MLP neurons of a small language model. Each row is named by its layer, matrix (up: input weights) and neuron, and shows model dimensions 213-425. Each number is 500 + 50 x the weight over its row's rms, rounded and kept within 0 to 999. Numbers have three digits each.
A block is one neuron, or neurons of one layer that tend to fire together. After each block is what it responds to, as a language model described it from the Wikipedia text at the highest values.

L5.up334:497528479389525467421627478518476505530426453575455481543508517427439477560564472595489490528644558588541519501517492508506481524366482482469462460450431548467529579486547459598507480480596472467441479468476448529531501384437510313430447577444458523498458536602449454519503511470408451449463564521515547501502463429488518460389476374465513539509526574579479439457488519535611449374517541502488516500496513492522569530455429535485457438521548481522519539500420528467430422507478559561444494484542539608528441537526603470526459528517535469469537505524482505509643481563531536503499573416400562499491511497468507542460560515350424511508517503
L5.up1820:575568501515455323487509412444479515494573448479403553511485490529478486512564457421479558488464465561515490508399506460519495508559450473506430454531515549517493508480475506509457485481531527335457499441435518505485467456458564537519474525615577473521555418478610512488437536537531463481448504499560534518443506603442447532432468467398456440469622586392524632481621457544553604504399495559494540446486520592517534488551539531482522506455490467485461522521573425547435438539506456513507482476503502564503579489453525603476491582555505508524560474466411541568475452464571485478479457489406609467483587548454415484559577447445503505503418515
L5.up1866:586549508479509464493524466450593541498494492494503542512450583455635483472431509479415509484470491619574504468476491425502495453352451472507451490451508507480528556532534390541439479490525562466459492542502472477456604473395527432518514479548532530447437490462543527479514443418477504551553526528418419488514573578521422499555540557485464471498579468541465449572522456484483366435504456506456489510588500490504548456547442510479463575453394494485524514584496563589485499424516502538558555523548497474495525675494525564508402470488534407469503545533457580538576557531505418440442506516536547554500577591523353519576528475585507512434526516
L5.up1873:508460384524439466483512539513580466465486550645413405547486465565561442567514461530458440475475550529456511568571500465522492505494600463614487483500556563396553556559524473386564464551477522525482471474454481549499462458538359432426574547464478510474431443510535532448507543472487528469476535441534483556450489515517490430410463478494552415386535649565514424472532521550547497474519441502498544522493474567500451515467504602544487528552534462544408494465537502430488539477523471531570451508468412554512494424551516402513472526488470522505574496480497421492527483518474495481500549506412533424461456461452434434556450545481473471546478539
L5.up1878:489483489484586516543487511524471424569524453504488514567455536538582447503544589486491515483555474503491535478476420552483517455472492404560503550558514508476529409457479519506560493440419499441540488538540416484501522505558535585523520511505588469570502513427488483465472492603488482494416430470611528453502481537504537530498500474530511371430546497529454472534422437440483497496536477524442494496539430535626524454399445558459467493431476502457523478537548526495442527557561471449478528476438473503574481560513559540528480423515482548484533571476476465503507551574367451507494544500489416525478552483513378454529453451519560538524491507
L5.up2004:460427446431394453497466477441496593463533537569474597481505572458560541557564500501482460453536558465532488471594499527467540508428526556572545425455576507617528392540511493562464432491584519513413494497485505508489576492445631526494484521421445437577466528462488496562511539548507432548459553414520484486563494472501486553529485454461485420502493511515448506509448530497466499431570536446539643524492514470449511592526512473498527513583531518556560537506437517523426509494501515486488539519610434481448504589548553486500478445496529483374466498451511434466528558529462516496520550449406536544514512527485485484423541633492387486454491490
L5.up2096:514473476474460447475459478549513554521528469497436494498498500490397569482522476445383521495519512508582483491459512471598534513479451551459523480437548510528431532523507509497397522437464520492605508436561477543480493495475546512481443484484540481440423545455472527507516461502547483422430502531483522636571470536550480534486396484465454518513632442540418455486467491479445479483439516553606530507522559490503439550510534429475525518508482542331493534424430551576393438507406555557587402605537489554436543572514523418475436452647461481522435476452457488502539500518501346445474482431468579532506559573448439543476518485522490521410520535
L5.up2441:537413518414545520497522465498487556451492475574486591459580528532411519543458507435437500540570499547626513486519498505469482520510540558543472455461525546549567423530523429487483499343538566434496565447400483498492544533466491441465539552494504493500427492458505504473509665458494486580506541477463508484502590446369487519475486536410543450495424465539469552484494444484440527491465476399507543469497530439509529525491518546543521538500503477468567445473490519482429516475539544533446609577578448436475454562555433542448494505537528495540505512509501431465532520434470563469530516432552535496516515594495512463486548483541441597526502546
Responds to: Causal and discourse connectives. Prepositions and conjunctions that open a clause about a cause, result or circumstance, like due to, resulted in, despite, following, with.

L5.up78:562387444485503456482529409542529557496466511576464452487559404429441471487523499525382504514437511576483507554492495570496518492444494543563513389538529493575502484490421406545507492471554610608532408539592479474474569415533458489490573507501597475470490488527393523460483587467493601513490423524537480405537502461473396550479437498546563565494555478565510499472502544424513451453462491546471532522528480461473475492384490511473522491563478475504492480439594407632583454466405433485569519561471508511349462479478488557507572383537511452502626554498486498501483548551558546477443533490526478554445465549457445456445408557520495482477534498
L5.up240:477457438568536503459477541530511454472547399510416529471492431462588492569519516592440509421527475415444500491523488543520432477563501534537512532436544477507486460417439518521541514472511537514478464485537563503509538608514548485551524427506574491481486452526475529472538540452594482543516514511488422522511492438520434518496373403465400567486472533556453487442538454509436499394480541440642385542549461602478510468565391491487489443467491472489592393515547548589530497492441499488560544536499525411532574521466443408540536532483489599494460645350554448478498556503543501577527525539398507509496413486463531391463527501481515487449454521
L5.up393:415501430484445498530541449447565531539563550521519539423574429514540495481458569534533367499555583421437473495520470450482515470533494581529400511475519534475500460423482468453537365476502504524518486535537517474517420511414463569490422532459508507459410548420446674459525515550530467486476486445399471499462519486525527565500455510526542507574547535511487536571550541599417518422365507623526491448493463463431528506457505558508498562466440511477552478584511554505464541484506493503489533508471522436491540546573474516549480436496517464497494606412515499546577557466554495467462527540542555516459529497570448497503513445461490589482489606
L5.up720:501522380453510547470488460500551445497450493479470554521487442528374512523433445530448511431547510482603482557485536538503458504564405529479447438571577454516501399418384542578544454578548599536556463533515568600529542431552471445531513452462550474430480362481417521453527495509494462505439502465479487389498494581431525594456499520507449529483490405491496462467447540500419535529498525498428448460524483517434484484495614526502457491517486516535549522472393548471541451591515435484506528467507549459512472529336482500461560442514452516478511503470532493582441505445453523388514509488508497532463472553507464497532488566530565611442540486
L5.up1025:551462432547515447488513516526485581448463531600441551467524465471481415553505454524462577483506495532487434597486464470473560480542509528416469409463618531534443468462515485484534503542508526524523457464552517574513390423498492372417394512452485480536388458561418461559493547444466544387456456499513456383472441499409434539486549484496461483447495501590475562530596540476412559589500534568504493545556527445495477492505406543498522531548583510477561506429503462565461438568501510471587450467489697513452472431484468542447478493501540499614454510485523493614449522475561448473522482430543461456376498587427407476477456487492531494477523521
L5.up1688:560449489516462541465519413481521549480490493492508539478514445445530549458508535580471500516493470435549564484553560540486465503451527516453540501513498480527494470485382459478505467517496655490501453513638453496463541399392525468480534557428539504502441511452484495554488626510517510487482555544488553420453451491548497434475452490583431543574512488432514534464500527463492556573462557572485467532485540485564403478600437412524565465558449546517477525485504603564491464456470589510433509362520473483427479535441476497510599588454465575466457499485528539556443426397520471516481502456499463540433539518451517431601492480426537573428496488
L5.up1858:615519467512507605481519488490614536490451552502425491491520475370471484474630421456420537537499470514513519562503483560470490563475431546488478548541453495483468511455436494494526461459459517475544548553576533539490561495483428507516511497489437462478419461451554561510450500437365470468525411552516501500441503395489436560470486568459471547459501498393481470543589603517463437534510564517460520480496419478402455467507451496490503501473472501483540480505477441488534547497461492556522466464509564498534567556566559547518506463551517504550418633453554462531524487512426513479543489513535444457495502467493542501559467485532482524580374581
L5.up2460:542499422537588514477464451436540509431493673559499515515486477476555469520431512518424479499538521517453576486483462418575528498497555531477486542479616477491492570528419402532445454472554455462443459541615523517400473502484435436504480448537599470482411506484435443588497471460557538464488428557419463480472455506525496462538485515518512528507502496544479492512420485549448411402476481529518512532527510442524472594453499529448541491536538456540486465503542462502478470478432539490593532399487551490450377538484489584481544467457470644666435588459461572467552557444496531510525476563525497574382544561433488500518472496535458563527468562
Responds to: Separators in structured text. Punctuation and connector tokens (|, /, -, comma, and, or) placed oddly in tables, slashed lists, infoboxes, or where text seems elided, e.g. "minehunters and -sweepers", "| |", "//h//".

L2.up445:540506506543477578462442454490494501500459522468592544540469469466543530399499562491505541447480498529506511474479475566498474517494507485514535508552435459565548448469477450492486487492466402506607513502644550517564616557516531521529483518487581446566501522441514572545547487563568531564449466558539506457561495483498545549481530567509455528499519548516447534552486548488488498466493517516596450484547509580553471476526523526503506566542496417531416481515492447504467532515496441501417544488519507468481473546512536482536557481534573442456534509429341483461560539600506540412495558504424469583441522593469485445459485457451514490479424398
Responds to: Separators inside number data. Hyphens, dashes, colons and digits joining numbers in scores, times, ISBNs and table cells, such as 0-1, 4:39, 978-0.

L3.up80:465429547523566522549585505383499554353522476438490439515455565486564543469546541576562449546527371512507453580502481539434436516539504466533531540434518537440536543534512478547502501503475559553471493549556450500433473487468528490465479467351599438476486556527403417516456583487396589498528509556524568482424540530468457443484443461439508476545473535447453467504437436516544443479427513492444440488412634554440502472545521442502398474544517419494544444557572523514580590583436496515551531526537529506538444523415431571487478510438572518431404535537475501539477460557518493481519415450487582475532481531619442569474438486459564459486567522
L3.up157:528492459533499461502427437481499507486440404532490580482568501422519465459449512526437431511432419467464453474567455564537522336525451513499505457502495549500602502499523505467513476537427467425498528507463503556464583459515428606537584420481537437497459480528543628480478521501467456565485529446450416428529521524471455472504611576526458497474519508585493477554503537395480433564484485605480464524495589547513518605471581506556487532544519595528525528413558508452459483533510503444455510454518423426559569576480475474549467427507575506510557521541493547571384511559514404506564548561512509493515541516565425344561460510554507499534508503
L3.up306:484525513577553481489419452533498576470546500568472509462577474473437550401522459510478472497554471494546431461440523551392437511471482503467520441394551451493486454473513632399489562611426473501459507469524557554438493463452495602538491504441508512525481453411411522459489552468448480605375508533462503510459633502546549527417505625497557499484497514521594462528460578553507449430598473453493516531471584473615498478468498485546363489527554424515489594526549557416498531552536483530500483470540535557413549468461575514426403518461472502480568434511549469503486475414484502501494550495403493497488462555515647480522508597515481445522469539
L3.up804:484485508507589458437493511521457448508488520424447428536521550575488519571494559463470535537543408538481567458561441512448468507472530440532405517399527435438514338455462501519507485470531537529534464533459427474486461494421535534618552494440535545567462445489506544527503539439425531497362467541555489417531506445476466465465519548484500492397510536563486527569508486510463507504428519628591475447473564546465499555524502591521484464503529589521451500429472542579360530522536474549616614523475558616548491509457455529522471458457538383492459452503538431525452398429479464546486452447499554510525425466554521569482561493469472557564450501
L3.up1033:547444535484611543523517405567524600482496508488527397477521493542511595467538501491561426454465462478483528481584614523410483539450542547503489498499482411481537421518505549487490507563433465457475489478537506502486579474482500498462590520459515540570504476438420395538457466509411607474451390478468492551471531482482518459505519474494586514462516447521511512566528389519521486455504426513545492459458509496536537489541535543514571480466567536491427482536436582467491507582528555478456574464492431527426442572482448502507442488515480470579534519523333518482447500439577480470445525398500511555498576533542542443479530468444453568531473491
L3.up1616:507537482380539509491572600428395491507412534468493493537497507529512466477542586458522446527433495527471546464479443519565555475410571498584539540494527526510549500492491509532517554478448434590520517398531501475512566465575510518424455500427572592533526520472502442568472413568422574545515426533430507516512504487480531454533541576412502542485601490576525484520497507555453507444477452574409466528587518485514449517439511518464475492515498557510464494509476512469520537514438496510455373452490568534475484467456551615518451488505449444498480526466434519553475430545432383520542537472424472410519522437544474523567463585498567519504513485
L3.up2323:458528481490495488555498476528533555455518395566487456548468505504494589472479510437480446610509431616483513482487593512473495495481465493442500544523551387446495406491515524541507537526520575483415427475499606514489491472481512517548575490502524461522430535432532555538479518499400527518459510560480525519436493569489499447494507536473575512470459509532509507523477468500479512505540555491483533568356498479541459510513500507481439506509508479449451534519591634495415572538520526554514516416553485544508527491481588461467557518469427548512545482497532497462459518494524528438557537478421403521535437512470560531479442506554485466544483510
L3.up2484:435495466479492516477504450528483453539457486513403483556526428409475404530560563494529482393564417463498612525508512494428502450486549452447542512446462495449509540523549546496513492573459497518563466548471500588372484463483588596575537565463543574469447527539438515495470537437455467607473476562485501492473443520459454459547499573438517429495487521594508530539473467573567462498441439522581517497580512513524426515487534466376467541519540465569531549434494522554533552529576446516391533423429525485545494493466452542494549471484519510530381449505508559492452451460532472530530451524494441440465459520464533425520525572529377500575454476
Responds to: Date slot before year. The comma or space in full dates just before the year, as in "January 20, 2000" or "18 August 2020", often in birth dates.

L2.up1167:465517521493554509503476603469472566511461476541503494575529498470546542469421579425471470495548523450519494492440460526467507570486459486516432536541531467532528576511487532560513480431513556429457525518581520453512428500526571459532422585440494460541493564497588492489491548432493483439496482523489472479447496513500521550537435591479531475527539600527459463526547535591453509534434561465433569564477572567540461507540546535584443496497512583511413519516480526504512497426514590559591428430498528417441572512418499520477503466524483488531500514584519400524485538520500496409515474537558485491446439459484469581510534541559549482514608495
Responds to: Compound-joining hyphens. Hyphens (less often dashes, slashes, or "rather than") linking two words into a compound, e.g. market-oriented, station-keeping, Afrikaans-medium.

L5.up54:468473516490540492515490567536478460443530530457489548497523506492477505534566579412477539536467477507491616565485496482500515500367535479593466599487422481518468584459552501451445411509569470443503437500578515437438554577426469484591504513479511454438494505484465441504492499477423572466572517474507411449478582522404519546474518584533506407530486461511550445520518415483539532600495469521511529549491546515579569546544512576538442496644460425348497527555554501530516548473518584414557439527433444575460504451512491434526449549526417628476407441542441536575487416521496508513492379492543483427433480579508471513550554424589525509511499367
L5.up789:509539425529553511531450444522544412557419447516518540446549446511523484526471553565523441395564491469521494492585528495482529560402457526406534516514492443479422494467478547550493580516511451512494455415481599477467473442450444519443538466470459474457447511541514471496495540411451421529476411560526531536491494389511473515400466509573580584507547539544478425579457583575536511557501489487480498506441444547501521447449441447509610502526545443476652488503495518480453497493539564582563545464593453346516538569504514498434582489439545535549552428511440492454477590520430522592463492457550518523497496466547565439549523390501531488440535547
L5.up1485:533572456535506480419486445527510540477419499493507481462508503473561503535518544594491469524483419525519434509559483529450465506511442503448478453461443423456530492525511520448572442475468440493537507568489502511468569514447576518461473506517464448394490460507466580393416508497490513478484456531553556487505490354505489504434445542552528551472477520590530495465528502526482582464487469497492487471489524569413482528393462507513609501458464515485484489484509458521593512503514493549518448471452534503483497462607493509532522495526381410464404550442452499505579371537456428498503493439455531481468506543469575494483454550539508582479498483
L5.up1951:464468446533515436466547552459551477473446492464551476451578507515467471541465462419530563470491554512511438528502458553488520453458478496435508547548488504451519493417486498462514493535536371496504478452433553492499496451351490453480422464500493493523437496504637508467504520467552502578504471428467482474464514509553518432488445544448529522512493533569372525522504514604397545459518502510592527538569498468478471591396459400401514384628526375487469528523491462578569514463559519519527395522629507428491504551525433488559579457491487414497467469441476486473515634577459498458526489457478427543500426487505574479475527389478411547489423451
L5.up2014:532442520496505445515422489483553540470367427483411540603515510561572470541505560425432562485453441491564607492516404423549546453497439404524521495489530561484577481479510432516462448458311484515469514398517521589579524512536515517486475478378538490534433479370580508526469608483502356523422487528535476483463551478502530514500494549482427450454522533464550573500546432501498508460470449588461518506490552533543517486482370410564487449581474630524540480469532502484488498532450544500484328482595496468460468561486530514458443437530481554420554520541498536444508528455501514481503507492538523458371460519513500490547490510512505504521405433
L5.up2031:619506569456536486485468549432399451590546488583474554469504537472552456597488454451515420432680500494495452512490422480614508411530411485507499515476496561429568452604454526412408510489378482586545519457413571497497553487474558490545601460453536445538517398557439541458455534415444475558490442439553531472539492504486503377449478513406450392494519547450525519486486506487524538495543521478543468429507435539489444476533532441502465431458491526569472477486520473545463546495434521500480414472474618534506457551543420465496537520497508433502440516549448488568481462530578518458540588473472547629481487514480461489570533511539407417446482471
L5.up2315:498458466505443402462494469487451566521396530494470526598489464459461460487497547474457482504517557446500537455467512542459467546451467489541518385467421412538477478544536516372589554506483521465483510563434573426551441545465439559570491528445575523575452503530524561497473512498473498540450485452483489435513466473558547531504475594585575424507480505552421596530490570506462541503456539602448523484479552582464526511454546559544534376526475562473501465483493466477515471521466473542438550596618491567471504482492461475536416508455456356549444495388529401436530550442551529457526446540467495574512616514547446414446625463579535509479493465
L5.up2489:456513430510493517543461559424442581487495488467571366604488529533409536511505548379544434478504503536532580500400477472504447624405585562570450491465483538473509543529474544491552552517463427451546509500510543450538524486541542507519570452496459386497469511489451549468390523513575458564449544542412411507538489409512382537477452503474461517448387528504511433600528571470480484575466485472459579489628600600461523457525517538530500489553418443423521525494459475541535467547526585498455506479542565506533464541537609521519450469564402439394460535529503456569516519479529520516558583460497478604520448475510425572517484460521526543487425507
Responds to: Table cell entries. Digits, pipes and blank cells inside markdown tables such as quarter-score headers (1 | 2 | 3) and football appearance stats; occasionally predictable mid-word pieces (rein-for-ced, doct-or-ate).

L3.up75:423449509470499544490578508497472455479556521466514490521402358549583454447495558540445500522492546465501517558476518509520491450458462432441405561481444549546536486510503483502510485526472453620522547508576553473415566434508508498536467539446487492509504464463578512497554518428534558490484561452516530511451615545510570483534587507476487421352469574426493519557515509427475525551500613481519533578576464417431512527518469464530562482448472471597484520582601428514522591506508571500483480581478435506450474472474474588423525490417495526517498491453530445463471505554520536559555560450399467447493516547505430471590496496526527481568419562
L3.up753:419505518553498462611468456470492534539526436441443538465470449465443576482480481469483538538496485451380442516462504475565515487469499457547358541474566471542535455548486437472505489453476535480462494496556557476545480467495432506474506546517401473551535486450532571538487528505470472470542508451458523439543554549412473456483488541558434513485435467508568526451515447411497537502442523519444462562498499450478557522494530519449470545479529534464549461510571464408566481430528519449547500499500538464489476475558463513529520467531512509510607542495454550526516541404471545588539481470490482482513486465514526500546515540516473509558422558
L3.up952:470522487449550417398499495464521592455562408432569456545515507453520563492441629524502540489493571437472426504521446482556447532502483542427433546498509498465482450598476576490545561487485509527451503468461534505487436502551536492460611521573598439552482498530651443499563463515560469539504462477469518379408513454508511466442499548491427521539494568498456525534467394408407576551512524434539432474443449543514522452488535542491517381478406560478459504573571536481462486530516486423526567529508520500488533468525441507557462444481569505450580500427516479470488469493412522491517560484529468518495529468418535549479474539497470466437512493
L3.up1207:516482436549489494473623479555521561497538491532537514494469494498530500508454528466550547479444461445523441611537456503486443449529527554538437340519508478481411481518381564509482512527537571570559491455466574541482477393461601507425478531495505462559559516489534547519499434496554486509489465464526489308386494472574513470409461476496493554479587494524500509422566493542431475569487455567537504579525526519570462433480483509359504430530367537507485432512632465492487469447648543486465410510454593504536452426457565483457463468578515472485434595504580523470482589519476550510529485454576480501452445550437454508557502524540448504483441648
L3.up1289:535434475462496497471467446528511501470574544515451558436399536452533474489488531499433475511548580542496495491510506490461511476467486540422475536490524514481485525507436450532490463516523537538587511393477540486450526533505612365472537535461505455479498454493530588434506533435489503563399566492476402563380417456484487477447473453529443505457504593569516511459566544530456548511510481512499552530456513480552485478508414624487486444469510482496543392477558596537511453426613525406491581545436539484507555388461518524484592414490529535563557550458523500479539557512390598413521517563468441497576428540469525476521432509475471521499488503
L3.up1805:563458482562556536494505506498531531515535509464427519427483558445530427493523555461402527420529506486457434549437437595490548518476486532502502486447520496549448500505466546399536551456494513518435505439492512468502502434541505464482540436533459504557523558481499542521484462526453576432497503464541449452489530543442437505457463443486498496489606405491484537482543557497393513477507471580534499551438434502566481438457494500530553473543427537462549500509627523552549486502573426574508491426431526467534556481493476485441493474517486584544426617466495477491523464593405548510511522598571474544553460537433555529496464500445432490454517647
L3.up1855:484440476493639610418500506530514448484579470528430532516475537458627604552491532514579486484457487474500515507461471579510472485440501503542485385563518472459488446531479502506552447500499533506485399413537531455470499529541570471444602482548482472497502505550558538460619481460526466480633440578533504436434476501513500407396445481492500565448516537549532527424476491494482508567475517544565480563502511427471441472439537523545477344546429488493579442456604488545548493527690510458612461461384564556536458432414492609498502385509532567428452552478520452523515566550470521471514505417541442602394490537522501428533484587431438479450397572
L3.up2507:490487453535502486452585498464481534465548500525459537551484511453533479557465577501541415551566457439493567573439490454419568514513494518443548408525533499602504490439477506610553510539481534541553468480423387502507479484473477523479518517473479544426492438583489486499630445497525567539474503539461429507466416461454434572501468483517479467473503528514481573492443483486367607556451495517515509433507468587502565526583503490468458381408540430439480603581512523519476543449560456453566487516501597559472432461510527524433507486570505533560535516560613499596458555464428513497467518505600419412475568491524519468540439474537505521474543556
Responds to: Interrupted-clause punctuation. Commas, brackets, dashes and small function words right after a conjunction or separator that open an interruption or unexpected continuation, e.g. and, being / that, by / was to.